Weights of a small transformer language model.
Size: 6 heads of 32, vocabulary 2408, 7.73M parameters.
Architecture: LayerNorm before each block, no position embeddings, biases, tied embeddings, ALiBi.
Training: a variant of Adam for these matrices, 126M tokens, 3834 steps.
MLP neurons of a small language model. Each row is named by its layer, matrix (down: output weights) and neuron, and shows model dimensions 0-191. Each number is 500 + 40 x the weight over its row's rms, rounded and kept within 0 to 999. Numbers have three digits each.
A block is one neuron, or neurons of one layer that tend to fire together. After each block is what it responds to, as a language model described it from the Wikipedia text at the highest values.

L5.down168:476506531510455445459546553549469471517564438485606441516527507572441528481503523500416450528515501481451524521562538438451451442421473540436436497499511489486490531436461560530468520524507475559488418525495466539439456556446537539467501474469498524542518521467514473486521531485526546465476472481521469440539444504440444504487493473513486467557509558491555410426507498480524533472537543435528456479450464528530439479524565490540485490544533524492476465432562482529530481453526515553509511544592537518505559521484463511496473462513524493519543392549584520476508520506589490469
Description: Full stops closing a sentence in Wikipedia prose, usually followed by a new capitalized sentence, as in "...married to her family friend." or "...turn the ship to port."; rarely commas or colons.

L7.down283:483628520503501501467486476520474510480565518587527443506459470481495432510456476524487507516512471545545525525585489460511517494407507506518499448555479475497589523393516518485554477453456457407512450475441515523522467528490502444507600425490457491523504543482508538443477479508442439463478532509498513476496490461506472516472548491542471488531555539477436540570536516449506500486484482479494540452507537505549476457515484423499519474499500518609439558482472483543456436428484481463471533562529568503518462392521565616473510523472509478523487490470518466458519482519448471488
L7.down303:487517515568468448572505553476525479511494517592481554461522527548416499447508517542477541502511468442507508519471471448490500562520496435532555497533575505528512445564448521419442486531547504568519467481555480508518478471418501491469521415565504492561444482571510522462518452466549432545516487491457452466512446487457547477429485515514516483555426540529527479473479602426483490479431534438518518543433497507533500480517497546493479586516596462511555478459569530546476513468473471456535477494465474472503548514522496514453535490445486531489470483489431481577430494477523549464
L7.down383:425524444533536492516524533482457532574508486547485420491556564518477481507528517482599548417587578449552506470551464523488516482451499487448455498518482496470499527477520504570522540498489450476466546458419498488494465460517481495581466561548419526509488541478449518500554473501448479473515417487434521511465555509505512480479552459498523554465447511516500573473481515447461548546478482451488480515488433469492459471452510499496501554562490499538459467395507522493529501491529502540567563511524550447533548499569524555495461549556529475624493477458485469486480578450531469461
L7.down386:492535473539468518469546526539447518530488529552457518490571557502481515505409479544470609496453448492510478515544464561494411482454547382497465469571510423516524438580551489467478491474513466445539493501519505494496546483530530536504532450457445548536495498532495473560536490483480567539449504524430490569436439489505497492534492476560519530509484522546516532499582498545403435534525534488514517487529502476577502521441524467493460561490506566516507487492475532457474590442549522539481486433546482453559536523461504536580446525463421488501530451515468475489506542538447487516
L7.down432:507498475515499582472500492513530511520472473439454476547549475463492506515473550498402509528523536476518534525508372534413515533506517539482528496437488488510561497522517492482542560421472457450489468471491493460462468555518508508446533478571558484473457510568519500555533527540504513551459464483441514457461435515533483429459547440483562489464506619524492532466566481523528462503493440498546531483533452477524530569428526569545471451493500495486477501582472493422460484480500503544474503464498540434500529544494522426481453562429426469481481435486501415456450568464501470525
L7.down488:434562468477514502517527493579439583549468534514501533514512555515528507509471522559449454521533521472567419470529449497491497511470476441542516470504437524467441479513507509521519471518544469460503505544477463492512558496547508524445537543446475549438512559487514492498444466435516434554434480532479480503544533541520439461513530486475526489524442541542597504426530508534412472606545490459512518499520489468539509489417482466509473519493543522581445595550528554468488527493592505544495534522498529462523473519463528504456502553481432467492564398481494517423515543520441456454
L7.down660:457545455467482510452511534510457508481456500453470538461590479521520506511484473512538451529529484552497500515504483524483472528450426423503506496575506500458507476550576551478453453470504488471503464509503583541483455530582518591479517548480454493498435585497488512485476528482494499502461565543502524519459463512498505437508525444503494504476459569541477457500464432566531414536471487492439487459441525518465529579480494565527468535525528447500467486475509509569488446475463519481466401450496478503465446484607576555512500567466544544510430542484411552509587557523463449500
L7.down870:518473557466525499485546508611568507455536513528487490456530504564508506447478476491448476529487484563465435566542463433484503487548498461483506454502487499489563460558464511515514497460458475412543530470475469514442544564454540566546542486478496450476538468464508487502535519555493461428491476496499460444455444492485523456492447453514498524529454481447484587591519495484486431545463499494416539535547503539545512488473521511539546493427457551489503493558521471476474493556507572468505530471456439511478550524558458473516470607458558523438521519430477449504492569551582523578
Description: Function words right before an upcoming verb after a subject or clause, such as infinitive to, modals (would, could), relative who/which, not.

L5.down687:531531493462463505535548471435527498451567559462482547459509529517505460515510493475520457446501442526568515522486564490473522490543579573446549532475500490518536447546493526563465526497503480547499580513531485501493547461446490481561543462503496473567477556508442430503514492489505485530520537551551488548457499516449466546527527567490518511449478561538514557528485497462542483432459527495504491467387461483469545432550460496570497587473582507479480453441482525494545603448529600541495397461490545463525500455516513501554522472464504513452500498505452507558484468477418534439
Description: Single-letter word-start pieces, mostly b or d, where a common word is split at its first letter, as in b|ullets, d|iameter, b|ring.

L8.down39:455533508532436501500518558556497519507582472518583530488538502545532510448544529493448444415514493494464495551530485429483542501441439534524564595511518501480479484476359508521490491534477484543506516506543566474513516504508474409441470471481540431522475491537552474498534516512504445444532530448432530474438475563426472447513489526482531475524519445447486478531500503454469536500541470500484519537476477491555461522565593519470533552498427480467515505490480454471501453422481510440548530445476444536433554564427512475442452501517556458511482445460502533536439459527488508487
L8.down149:523459560507481491454517505529458449506473566534482499463466482499519555567522483495468490450552481462502522521487499438495436459407478503512477501509495512534512528529469519543474520510525471507442516480471495589497463434556562539456531510510484527478480522452490471559487465566549462559556504524435467528433521550539434456484496491584511412459450566554486458483482516491400487540435472440510523582513505497451492527527475517541491449486566491552538476551492580552468434555525507530479407480477534459505469535585524515514573528514572496518532460545450491435466441485584549463
L8.down199:444579539530483535464580504456443492563505478456551471453502496530528545486499475431478551424521499468475485497533452519516497580473560512521485564523488458523516546425499501544583548481473462519463579547561493525469488543580472479492550490404541507465509491506489446549422475504477507519492432490511534526470435517491466535440454414532469559519539505538518526485531579490488486497522432566477527512532493469527528515505505483444519463518506554492530414459535468432541511521588520456416478512434469495483556508508440560510503483494482560586493464433536488447526495493473463431
L8.down304:496504444552514534489580499515537537481574560465494492525561527453469475509444483513527490563578488509484564446540447511461484501585502496488581534464542467459448531473497541449515475532544448487495473451525573555514493544471487548488474548481512449508474509480442476438438532531503491489366495495484468520472564564525491418486471471521553456525508525584540467511425476443508507415463490499475486485447432473510466499463535484574453533487547528538479532538525469543465522496542499465397548534495516478548481574528489518526486483552540422481593515537532532477512571537500481538
L8.down540:499475520525526527455523499495468491447461503566497500442469483479563487498495496501523499461519524530461455596510500473494548503427493487471518569537452618442520522521531535496469482469506506492533441520502520485520510534492503468596513543536526519518511443546563460562451478528521523447508445515448501508488540582446538526506436510515487444523487483461461500501562537469475477548457536514524527527563543468422439448463520477514453559508519478504427452567476495437424485542546538530510486550570493615464539544512437469448464572552516483487463352475515517499436486458478520530
L8.down735:404512498495502472533487523522513479543545495519385414518565439502481469460509530454527521488489501505496486475516513497515525494512461477482455555472478500545481519518524484482510521493513530468524519524507432467458473493545522447546516522560541563475523429487462485542553493518477472488562501499610484497502514516454460456562560530466475464564537448536446510511485486526507593564476532416610529533534441544512561469550494443537508479540458452559435486552491390443493496449449539543513540451445458476471488523516480589549508478574555493530435487468473527463530575499489477567
L8.down744:453516486538496482487522530548522464476447483527434506544491484558505567506594564536521502444510512569491538518487487509495512511513556438482553506505559477471466505490487522525486578520472560550484519487498522477517456530496464535466483482432490462495590504535483478558481569468438443467575550451458511527509483538482533479430547573493545452526496570489525465535529508455493434486546528459517540448510518602485455487540446473463430494432494552454543573486488514443438500492520500568410447521434499541449461516533453477484431492510512536435464413440542508486521470608512516476
L8.down754:542537441494531481502489492501539515611464551560457475454555546475507495531573503461564559453431534522408480554459533525555490474510415448528490471485527530493547497523465499516493481456477505460482439400437483470503516477550482551518496586515458510471469448584532492477530579526520513465514544494470457441452533518513506464473514464509530545504485567438540520583530511490448535467512434483503519501560493534442485464517498520410492476525538532463448558520493441435541488495528469489484558533412506548493551505523438593521540482522492500504456459528532499496517550512440465587
Description: Word-final -ly/-ically pieces that complete adverbs (namely, largely, politically, formerly) and connectives like and, commas, as right after a noun phrase or date.

L7.down76:584557513501509516544501509425522455574497480443477476526475470432462483496494516445443509430512538523439500482524485527522528433534577526439414444490512548448443487480487476531528472456530475436483495487537572426484404499476550518430606426459517468527527509529529533488455469453516493504508490521558614452489514526440530527521485473531551475502494464515464491464483517484524529461543514410445512540491503430470520440516612538501498566492500545534474511521496495454538497485503507477558522480463463494506492539494493498617515510508463516511419482489581513537449511460504557538
L7.down79:526480436446549495496521426455555530475575502547511521569537491491569435504458501538439447479412523535524497492557543495525495455534514541471464479429607441532475467521478519385458517551469439491443500474511483495464465491456441442507516503513500516511500500512560571470515521545442518532436510517518463456525552521450531486528484480482440376488519583536507490433549478539489451545412504501485418520547475543537519504508472486482542403506542480545519485498541503449471535435499535513516446531497523449530535493533485489601460472466478510479529531532515486517487486505527422523
L7.down282:506498613565463457532587532479468501510534427543430529483485500541474452514498483437451490533537527481569422531456462555539499489532532511487472494532516590441500463544504579507499422555469488434561503417520489476472449517597469516584555502584472440495550539509496455485521479503525500531504486517455471522555502506502506530479510459531513456533457533517522441452551475517483506518526556456452480460515515480496502513517527464514404549456441473505535450531487480470467492556441508482492467581571505553450399491462502513493501566523488534493458593444491513509519528510552519541
L7.down284:453510537497530483453507445457500486458492494490528441457583465512439572496555437524525439506488521509570511457551507549473559495502492501522469568532418493509494452534498542616464448487559489481434600418576524510505541516522530479452550521484539490494540517473581493469518551465533468484463448482532485486473525445528569491569495516464480461507479515540443447458553518578479502540490452421487514615460470518480540462440540526477504499540439517505440457488472453546472523534463511553544501531496493493527517539502521476469568440469488537471556471434515478542519426485556494546
L7.down322:493459512516456477573493550540483525514458544491445478514460526520476468486552508482521537485521465512486487479533582516444462506501498446494425481560481552467496540484504472533523581486459551446489545489463485481556507428435548461549497521538453560615453597548458507551465462542446466548467485522468520559531471452586519472551455431506503481503438495476513416464531514617482527482522531496485514545555546537511505503547520567471491458449468472532484463534471432531461492532406511546472448491529461505453512515533441470560548527544438489484436517502480499459473523434503532564
L7.down357:530458501484460511486504496493523447441450531576513489536562437475460482443538509496495450499519551546471498542523421533541454474513443456518397506512440457447587498574502527498484451483553452463539491504537543521490478515444461556511542522559556516447566440491501443566526481468522517499499482522518575502542548462453487530496504543588518524497454475431539498449491484440447513551430477495464485555465463482563490494504468495529564489552438564489468542542476553549567486464451469512533497544527464502475457481561586396542454527458582457486435523487537494485483483469515497492
L7.down433:465437416483472492496482448460459517477488521542560463560482481521544554481436452481464572521437513554478489542531497511535520459510513465541504496499492541492549445549516534530557496514413487496540481544517500446515463433476503520544567435480476559486478469508519529480520503597525542538494527517474567540580540489469464477450567527485438539459523515423519468517493504486556532549473462476482472552481515533458487578485529495421523495520504472467500523485586532501475500563430526493444471429469486442475549474528506437467497518460527411556504567562540565558583437507576485553
L7.down818:467430499451535559501504583457512471489496476510484496548549525559498472533470490453518453491476461536534481567566530447562458472490468521521520551481459577536473509450554446566473457524432513459461533578489499501524520501490492534504517514460492479460463480488510486463458478539537510389460504508486524461503578487463458500477546503477490560537455485418493521488448481479497443558513513470541491543465473544424474537512560456482552495533434658447450439457484531437565530518438559516498490493476477517442492552453475472512520578465530451456527517508539544528444438465472565520
Description: Mostly the article "an" before a noun phrase (was an American, as an alternate), plus the piece "an" inside words like Catalan, animal and antagonist, and occasionally "a", "and", "tr".

L5.down870:480554559513430518504441451506471464423577458486496501474534563540512480541512492459511428529454544507429516523527522564477502549463514469547481469521483525487485526559537560545524497537553414511459458460508487423471458504558544535484500535462547475428484440490557450493500536550531516509495513497533435535460593508492527450524496516537539500574537563520532547496545474497527535551517481448560533488472442496538557462469484517429452562537539509449460528490459502556563528486572485430464472542502459443519556441488543449482511523472480538465485408494521556484430502508424564550
Description: Conjunctions opening a new clause or continuation, mostly after a comma or noun (as, or, not, than, that, also), plus word-start pieces like pro, mon, re beginning a verb (pro-gressed, mon-itored).

L5.down729:501435469492561521525586568543453524564431433563487429522480513492517477454590456492457485505527528435521492487562527523482451460540475456529501477524470556458509484475579473481544476480466503460491499512469554539435463432509448547454510512523481510548436492506516513471494475530449481505539517565441543535532506591492490490522548564459503464526454523528516513498451530571525509587483450581457502524583532466515546506539505490454511459498446494550527422498485552488568505501575552493488457543492614465513467469567512466510421463455560462494497519552523486489540545529467545522
Description: Mostly the indefinite article "an" mid-sentence before a vowel-initial noun, as in is an architect, to an urban one. It also fires weakly on capitalized word-start fragments such as An, L, E, Le, It.

L8.down31:423467482470522509494501466455509522591476545478535494444474416440549539428454544452550477449515580461521473552487478456478501398515510533469443463460483528444501508533505424533571478459506503498514473514489553491538477450488441515507501470522538570490498558484493514426499490521539444532503529487482493505463502565517530585478577480467530410485496503509550440491487562491584540548546456493437485483379514515515577508454496519460546535519538613564488532531535525555503540477426484513479454459546493508501543531501557528498506507507478476514543510480410537521498452469480535506
L8.down113:493525508484480517436454440481505532436541482453504506513572565562472529421439441437471514529543496467505531481471506517483495507494470541561548449510452521475573549477468517518447484550462475516583509504457440523483527475536511474525503497519548433499513517491473446505467485487485529553462504497529489451505490421539480508498507490430474439534512571507464472471464521515433571557530463522507515601424410509497580496486515464476515489598497494530468521453502494528487522554500449440428521542484561457539575455593445549506502379517516548461470561484467570518501518479453520543
L8.down141:573514461469468511483460468561485588460496513437490506428543579451525457436557447498470503518408533475540546508477560584488522431452543500489488578483519462473491459430465502601492482461541493566528486443462511509454475492493431510511529536493482501460446475469424493594432498484505470504560455464527557486468490519498537515464487512494622513497516502522488478507541571545476588566566473542493455519584512499544526516525489522507485476451468514472520561508478462581554471520539551544489456413457488480537494495520471501512453492513481479494538440489539491512508539452460483454
L8.down391:564490469496496613532494574450515502543539608479516410506527505534506480501495465544499511555533442508506474483509509493538554502515501556598495469567471502547446542493426464477468471485510473505541473513468572440436438463451562465516554447517509517495468542532474527419450491472531497403417462508442541487515456586423477532558494539485509542495402473557487457534461460528474506453499538502602485489471518456519484488451611488499471477554479544529517485501519496534466494448514531535566467517495485537479516545514478489478518478473537516500499583514476506501510501490449506581
L8.down446:461491444514545484478503487440544484507558479538453470543534567499451565499482506481522513520463442503504520523507524458495508528484493551442507487571553512552505463565519377533533576517490468452568531453519508525517516576420420508519468509541507569493519496519513530443604536479487522509435501452478599514541549450533532541494488503489490534462525520438452474398564541511468568570495576522493521524548472459486446491542456522503495504516480599461461544462513483541455442484477585468453554523455495532481469521473530476475519541477421473484433575536482486526497506474518501465
L8.down607:488493494570508528561501530513417490505428493534499465484499517496503492503457525452520508517527494422574477482482447468495565453468440408529546416515453498481470474547459484460568438543501443474477518588482490545473524570555492507585446555487549514566532434470558515484520553456497580507523447463488491559487484460493488520507525477523463528417453493516529479502409537506524554498515448521523469503514511498485561429492530545512503508464531486499471536507522546570412479529573463489554483454507431505431509520551457518554499545577470561555522524565524453487455417526489468507
L8.down622:500519464492468501498498512582474548487540487509481510522512525523442460509506568504502553516452546465484482547461445507526483542522540545414492478495528528456473462489460449415514520484517534512516502492424578507522469510478439461519529451520451498536508410528534525433506601570454499453511511499541544564512502518489550554439445572448525526524519443535481466491407510519508468529507435539514457443500549451478392488559550449391473530484484477471453496534499563468436432486567544501546500519558527513563530499526555461422479545473459494486476571556490509525477516530501515568
L8.down701:485506458502522481491488506479551550442499541497480477501460437526475570569593525488470498457469471465491576439485423514487523544533403445483495478458448511565493563398521546513485508482530484538522481499469507417446514517498418541464546493444510417542509566471490523441486545521556566529527581531486537496503564541508569529460486465427501453487429501482518429503455564491490430534528464523511456608526542472486530479495553482545482503449502452530567470493481505534455458525448508492490489462449477481504496435508525464526536523522467458465507494540589503507485486522438442569
Description: Opening sub-word pieces of words split into several tokens, mostly " b" (bottom, batches, boundary) and "par" (parallel, parliament, Paris), plus digits inside table numbers.

L8.down21:504516588479499561466509485497504413558537539556470565535483535485489518398568471493499539574491549513535507507536457519487489579476549505488453508476524500504545508522518454489460455418472487515483466576519467503556464521399563458507533545537515519506486609501488561496500448499484485534521467498505528480553491467458484437462550497534532487509526473440433460586542450492558436465405529490450498509570492494487535510497501541525547501481475534541475452539471463505522481562476488459474506512437407444491458450537522497444394462501552459477491578485591525489479481515462506510
L8.down300:514565560529522534471495493536419494502459470513458435535590496469495546478491574517508527468573489447488485446480481576439458482554583466543550452481512507541504493432537465524532480500489597576458531502571408508470529501467481502487468452515442481532508550502501428472491481446467532455528511505516495485461515549459498502489485533510538502531530490399516445500507497476447485411569487550524563524481524526520456474541521483528569491529545496481502422523520518599513462589553508526522550558525478563484529445467470391517528509504552488445490519522486466454563448451482488504
L8.down335:472475494522497485484551561443464471448560501479544552542443452515487517445519525465458515448458533514428489503515546425523530467525562522503527497492493540489487511516460449524477559465523543505460511586585485569485475484510537537532551495451434531492514514485449469514528543540519455455477525460534502539484538463509513552400481513561512521414479511495552461536507608549497450472561535518503480495538424549536468404456559563514600510518535442503515474437524514485495564477483524467476433461509541516457470509489504483451431470504534555443458483546483436500524417419539464461
L8.down359:508489569520580456477501474466511521503450496492507520489499517549524466431518535540525513479518447522533444549550454534496530458476452491503466525469390540516460516518541546513495437543469459423516505502574504530497428448528480536481487509580553474588516564487507540505524526485477555446493471493458502479529517447484546500509472531526477548503578455525455463500503453502596506453519484503496482500493527439498483470408594468530497481487444412483448534577514518522572492420556531524491515471558560519427544566554522548489397478465601508507464526495522521515497563469481556499
L8.down369:501486453549462483478552616518432456443540523533514478537516383475504471544462489502517522484428432483550445457569561586543468497550485465527484481469490482496457486502464470540511504527484539478548499514476535446524503429545532513529583494535400481552490490471544523516429456538487498501543446461427531560499536493511478486534461519571530501586436523480513536479489415492509447487493536533468500435480519493530505537526497455497589570433530539511468503472542464510537477529444538493516532466497508497459464500546477514535498474393542462429478560469446467553455484465488471545
L8.down442:599527568464553511551540542531473473452512449509533457537514503540573552522553451416525548511508548550535440491533491418512420471573554474524501509533455460470550500472521482545505477426503431467515495534541486509521497508462510475498469505514441529496495442491527565572430473456502490521482494529580546501490499470490513575480437580470447478523472529557506470506513535552548497498519529458455441562561580484522547522490522474520473498468464433470458435514458499528527550467460580519467510394458511471483536448524527536500547506478534506469513531533497475541581489496601522549
L8.down526:491522422515542530453540524499530499501496482511569519466575515482477445523444519458497532456521541537518460499584497451483469439433483487499500450500516515521476494453531460507489516457486463484530499499473501390495470446497465549499517569482519506546508561547612442548493488544533479513515454459450444529448499536494562443497572521461448562486454555565497482509553531565555473444514528495419463521538531493500470508545497517506541468518531568429518491506478443452494493531467518524498525535535422495469513570544439460544499473455469415483409555604535583454471460501534476538
L8.down835:476425477480541496508501481480388421488500481493522499488626464463528506547512495486495438492541467456543516463544521500553468502501599487433508535523490532468486454524490485444459470471541538441441408523512557466550567488545497492477508453541506549492550495488479557456489525578475508478490523445518403456506554496571467440562459466496469529485502452514472494543503495496570481490514505541447536487463545522526570511473529544480549495463542472448493472499527404456551528589510492528528483470552491522461523566531568498437442590476500545477532493507436505525554432474513497540
Description: Mostly the lowercase article "an" after a preposition or verb (in an accident, has an average), plus scattered mid-word fragments like Ar, t, et.

L7.down19:512505518522504523439471463492495428492518505504501572556519451442495407476564478434520479514540588454522465536481612570522567526524588499492508523456491513503506547484484529525466428519558546471480522557450530470507497519546502471510523610506483510606535483498451478525613496506426476568446589464544514502459541503466551531577479497532552441550509526456479474465546444451444531450489488477518534461448451497514467450500521504502454504552562505458489508536490460530519495484502479527508451519510557464492559425487499569492555543563525527480479526522446510521510478469528532465
L7.down53:491463521493478544537513401475521547420465471463441482459522572439468455452527446505453476470518471503569577569437496544484494516529484488503485435502500547490556476560450601535484472503525511542529542544406455588425544481524469542514529539529515485518492479502469455554529506463454451553457474492482480457538547538499526468515523489519480450479533571526427460413498462475485477447513465500523540551491422477504544496522556439557402510553521492514463472537499455519519510529478564565489539472491546486485543487556472536495500434476454496489510537575494575553446494482462544515
L7.down149:545426502515539479447461512525469501466486461487495445542464503479531507562450513432456465399500474468532510492555529469466405555615475501538436438505546478464548491502519500541486446514532565464547463488503502469446513483488500488536473525527500457452623493518424463504519534528437499523503503485485470447482489480496486468528428476458492495476465495458491493518528482536573518588514471533630576484594502510528465458529496498466520523467509520490492429506476508454513598512482468493449432530544505499499501505532513586467421548492563492469525437465556488431523527542513526467
L7.down253:490500474536543551500504491530546486384492439520546521452524557470567506468510571493544469580488432489522563540507528454459493521424542466461531509502444456484463514525475497437544521536536464440445538466516466548500605554514531490507525504476470509600527509547486448508444504476471469481521444485472497543552512483550493547467546508434481505518540526498434487536471550452480452469532452519511520507597510532488444528484563564473510502585522508502548543473484420508476566526420467452524480477542582515505527528522519593492536491521513485437558462478415511523482476533528576517
L7.down254:469434473521456557531468410554498498490469516492514520472506517456546552463475529486514471454536497572520541422477446436425475545489465506456545472470530427431532527522392496517475487525522465593467447484554508468511503570514531555535591463490489510501535490460476501464535488519522455527505463576479442535532427437525495523453515484467446410490478471531550542542522528486575486445449458553521476553559491444465496457543552506529507582473547507504461545509538493499491565557470457557518463568497501526516506433501558516509555471390494482540487538505503572524506485489524489494
L7.down422:485490558455457538530500472510462505503485549513379506449515497499541539490506466465547565459480529521508486475492530455517482534481449495496480459455502475464546487533485578447414449531505497497439494484470414513482492547548448499505405555522476553552451485529554491483498490534461438476502498492500517504561470537494526474471532507392494524569453455530480584454473509551506448461379512504537515539557456479506506534582508541527587503547491501460553533509490490474486435508497487484515488513400435426451457469526490486480483439532543471468476623533527469455541458513494508439
L7.down528:533583487553460545542473482482461426563490551444548522465505511595521499549548488500431462524471549491511454417487514442531478452487447501451460495539516473430517502448474474505529530521551455552443438470477535506458499504473505534474527522495437566488495441519469488486457410522528477516456574507511487573544497479528485500469507502507481467458459484457537470493544495543461463479451555516508537534454550467454426566643473511535454450530500492503559517497479450458542529498580525461496463523455502510409451462569457459536550545484562475465498542540575496536500521495484472546
L7.down923:487455511507544572553537523449505484510542384467517575486455566555514404520499467499455471504521465469555534507441561502594470537537527481518493552467476473491446511470573525472534510498469460498440436549472473585536504514457500526487520485506547410513532427519408511470510546553437497523459478493494502463570522500479562524512501431518429539514494451450522564469479431500528582411570462475487481509533488483485517486566456492472528460441495492502520505505494519523512532490506523490527473489514524502553556501518451406502485533459537429479543482504491480566533506540400466447
Description: Early single-letter pieces inside transliterated foreign names, especially h after G/K/B and y in pinyin, e.g. Ghazi, Zhiyuan, Khuong; also Sw-/Sh- starts.

L8.down144:490475547535552501490475448519443445458489496533492486545512543511471583535458456435431603465530515471535527516465498513604428477510538551478469540488502492520517560525510606449529480564534551473546543476470517498527414453505520509500494504436491482565478493519470436556529520566528425505535575594529544505567533477534522514542476472458562447443524437469459458489469472429538508529541524526507488504489399545460532545453560489475431490539497503545459489492513542505483436524498460508489497458500543507512426451539527494533484465429462527517523535501433504429499479535499471453
L8.down219:469476531508594464538479577434459442487444496490500472521456451499515502519525505520496506475520490464520534509463505530525473431557583524519467546462555505540474578523509540537509457585506479446497596531543550515510482466459533480500459469532522501532450483521505424471527531550501550543527532503527501423530466456574452550525524568446471547553544438513485507568494528478458514480497541471559600406499515497457458416448498465505503496482500589490491499524461497596516507518477364533513478532531509481486493557430551470502468480425506527450498437510527501500464555492522513487
L8.down231:425470494501601460558486566465435504441423524545493517445524544547522440566454512563512530517551515461446503454517514501480510439460573502450489527416501524484475532468486466501544543553520493469520503522482580466542491469505466490529534525464480574557499541558512522444455477484562567542545495562507491503511515556508460524440489494455435563523465492494587519486491468509472449541526559475563462520467519521459514532524536486492564559462493517489507463505506478562470449572529454527487435500533491481481483522499583476479497486478501513527462396527408420498487563438495516414
L8.down251:489484517549514483560499574510439510474565586491426502541530534466463533554496496559541517495492481536531515459521485458480463487541470464488410440494499416517490608527488456442496530483528548529526496523454537453542514457459454464445498450453490460499498572536507484513557486516463539492519455471513514580471426485519465538489389481476506546481506487479502536579504515533443509469540525517467525498560548510487523451487480485533566476447496545476529451537563511535525486472521498545451483462487520498517448499478540462479587505467419606429572529416498473471489564429477421485
L8.down337:499507469524461557518437487471472477531477480475525541501433492483524544477549468548448505520495506532574484516525475482495471540578531499458530523536478443519445507515502534410516467585545502463474501528508539409536527470447574441520500428498446433556497484535501456473483541487554497505586562495526484510508528446498532462473508521470539525488499512549478574494422442519463469460449484479492457470552475528541493576563451542554521473514489556403503504462527505514492499565515528534462445527518580533487445515515499478549493499489474482480451536436583515454362521496414579541
L8.down623:525535516536483535540542403465553476514505456512506550522491443515491472551529483368488491475488558500494424468489486516521482507485475510510537576477483570547500556420548533518505515517543555505446566484431524566514541513450500440514487499428459557575545517497514564508537501551545489467550484483525476566487475502550497578458424444519532520512582528496486501574530510508536509476470492520500465497484549540463436444525521445444440528520514520555536503410556541532481486488541471549429466417513465500519489400458522548532442501492520497505455524437514482454548540518455458471
L8.down715:454495489604489466521380439461545525501505470461539489482554403510518475457553435461419548481457564476579457468478586523485570532526554542465569506586607498486480469547469496443478503517492505524474492445478455470515490402506476533525531543547477535540519500491462475465440570528440516525526424481536496540464528507497548537450486530474521546565495486500500515556482448553561537540469513518508510592532499504547475520527499519486531541485521499531497473442541470509530539561522471454492488491492484471490549519464502476459479526489471591436579488542465503489480490483501490578
L8.down901:506483450445484452563524532501421442497475582485525525451497535526519533465522507482540515531451487442488518416586528410456520462499469461496500499527394495468508448546558508542466536530597468483479511525512468472516494509502499493513496553474491496496499463513437476496479526522486451531429467521520618458453510506539513481504556542485477455547523506468590423606492482491560490470456615461450498519509517471479474445552509496446492578568474465460527473565536544522499518510496491450507455536481574434522525480489549549467405534441463499479494505498513477509503494457498545567
Description: Mainly " and" joining two nouns in names, titles and headings (Track and Field, Fisheries and Livestock); weaker on suffixes like -ic, and on National.

L7.down138:458534539497510465471529486486508515494456502489544497465499450503463469500508517434438485418431469501538398467495451474499501470453517521481490588537549454517483502525542530428553517553483525480522546542501560440489496442571594521409440444486470522470550428480500483525499502425499554544572567564506467527433465526543507479576506444523553476480545487555545513496486540476484564517523502523537473521547590465511451495502526482484495573535472444433548507452530578469550472606496407527484492522507509494534519518461513515442496528509496471489538408512540491463521531560475494517
L7.down207:551506570503561488445504531513491565519555413502460460621490497472453470483460534489482475542472460457486556512538484483517470466476551520530509526529492448488492503471466575575516559593558476457462424461533551496523489431457508484486522502495541487482535414507488492519581536438460415607478468507482473493472483485498457455497523535527461427478490570552500492510480547585504470505594524575464475509485538496604481421460506433471515427491484480544459527494532472528484564446452466500514464558555523470479490473517501522561472462500505497493531541511522548505483516460468460534
L7.down290:480509508541515409487483529492535469523545436509481463516519530529488505514509496483492535579493495492483527614514525501491518521507504536486548523525467518558458548507486458582501503511519540482432610561482521445474478539461584444463464507525475504488594484451531421494523537411447462468529450381557478527481469438411482530576536475460493474510585492445523438551513538477518494423497550465553508492520482504550513515481547493489441514498433498539468508519400483502500491492478463514489578520528499568469463531520507439471520538531537468547518451491546546474487534549589471495
L7.down358:517496473474504542473496548546458515433523543464466513480462528584530527509462491591504549474541496563463456562537453465494513542462505425535514547520409526549475430531497575489475413480567526492489515461527405512517460442587455520556508556496494508525518527459529477547515593568535519511418495518539453481504425516477481453520429484487493485472431520450479574499472507546509501590450513506516475521463454485535488492502494493549436487486525439521523484435531500562487498498475513477463439515422455516504465425538480531452506457447564507580531481475532509473516533521552469568
L7.down498:486515480480589516540552498579495437443532574515443463510499539451472529491510540439435492486528505474537491499483519481400546545521525404487580557447521437485407461559437570500496573537460454489465519547402499544509447460472500477525476461491529499474475471510454539517489514460536558498503563555460520534513438532492594532511471488466457498464499461553565482501444605469496496516478440539478468447496453532542499536488452488458525495511540562500476503445495544474510577527543540552512525471496524516535502525524475464481503479514495486543504407441465569467539521526494527441
L7.down522:501513543501474486528481547427521488509457539510465435527558497548466553506531571486490437457535504533453422456540512484565467526477526484548490504471537481487569453525430476534525458450416498459518535522482515502523476414444503486433537490511464483497417443484522434472504473492534525590499485514551512487524524516545588518552494480564434591493512559486511399558412421558539533509507551525513509487548521462537459514482476463485443576544465514449518512525453496519543504528548497567493530522463522499486541476454561494473467478504505556464563483582519551465451567460468526471
L7.down622:527468525466607499490477483503493481563459466529433499530521470509503511540556470496469480548494496487545497422505487516510513425489556515528504555582477466565443445522546505539514554466572443423509509529537530467473509500458555513481477541493447420480492519442463529565520443481582537575521552488524509536533452496502486532558529470476524433486517482508429505453501430500541565497493553451501418497596476498553434481434462457457499453521460441482508430445494456578518486509473423541500503457548496455511426519477541517484533518511434534571481489558485516531549480445512547466
L7.down811:452552495544466513438509593469481476491507391510459494482462560467518570435545485505521481509470511505516489563504503513448479493495428512465488471524521487457503428538463536591490441507501455495502495494564523454539528462472554478539450490509542510494541511540452535546479483518570430557520512554472474480463486524389569506520438505490481416554499418474487476534491481577451529537506494513513534481497518483469520516505541543507450463479461554502511461561541535584524501489489492523565534446548499523485490464512628418482537575539508489575570477522524518544552479430453451497
Description: Coordinating "and" (and list commas, "or") that joins parallel nouns or adjectives, e.g. "cause, treatment and", "electric and magnetic", "Distribution and habitat"; also adjective endings like -ical, -al.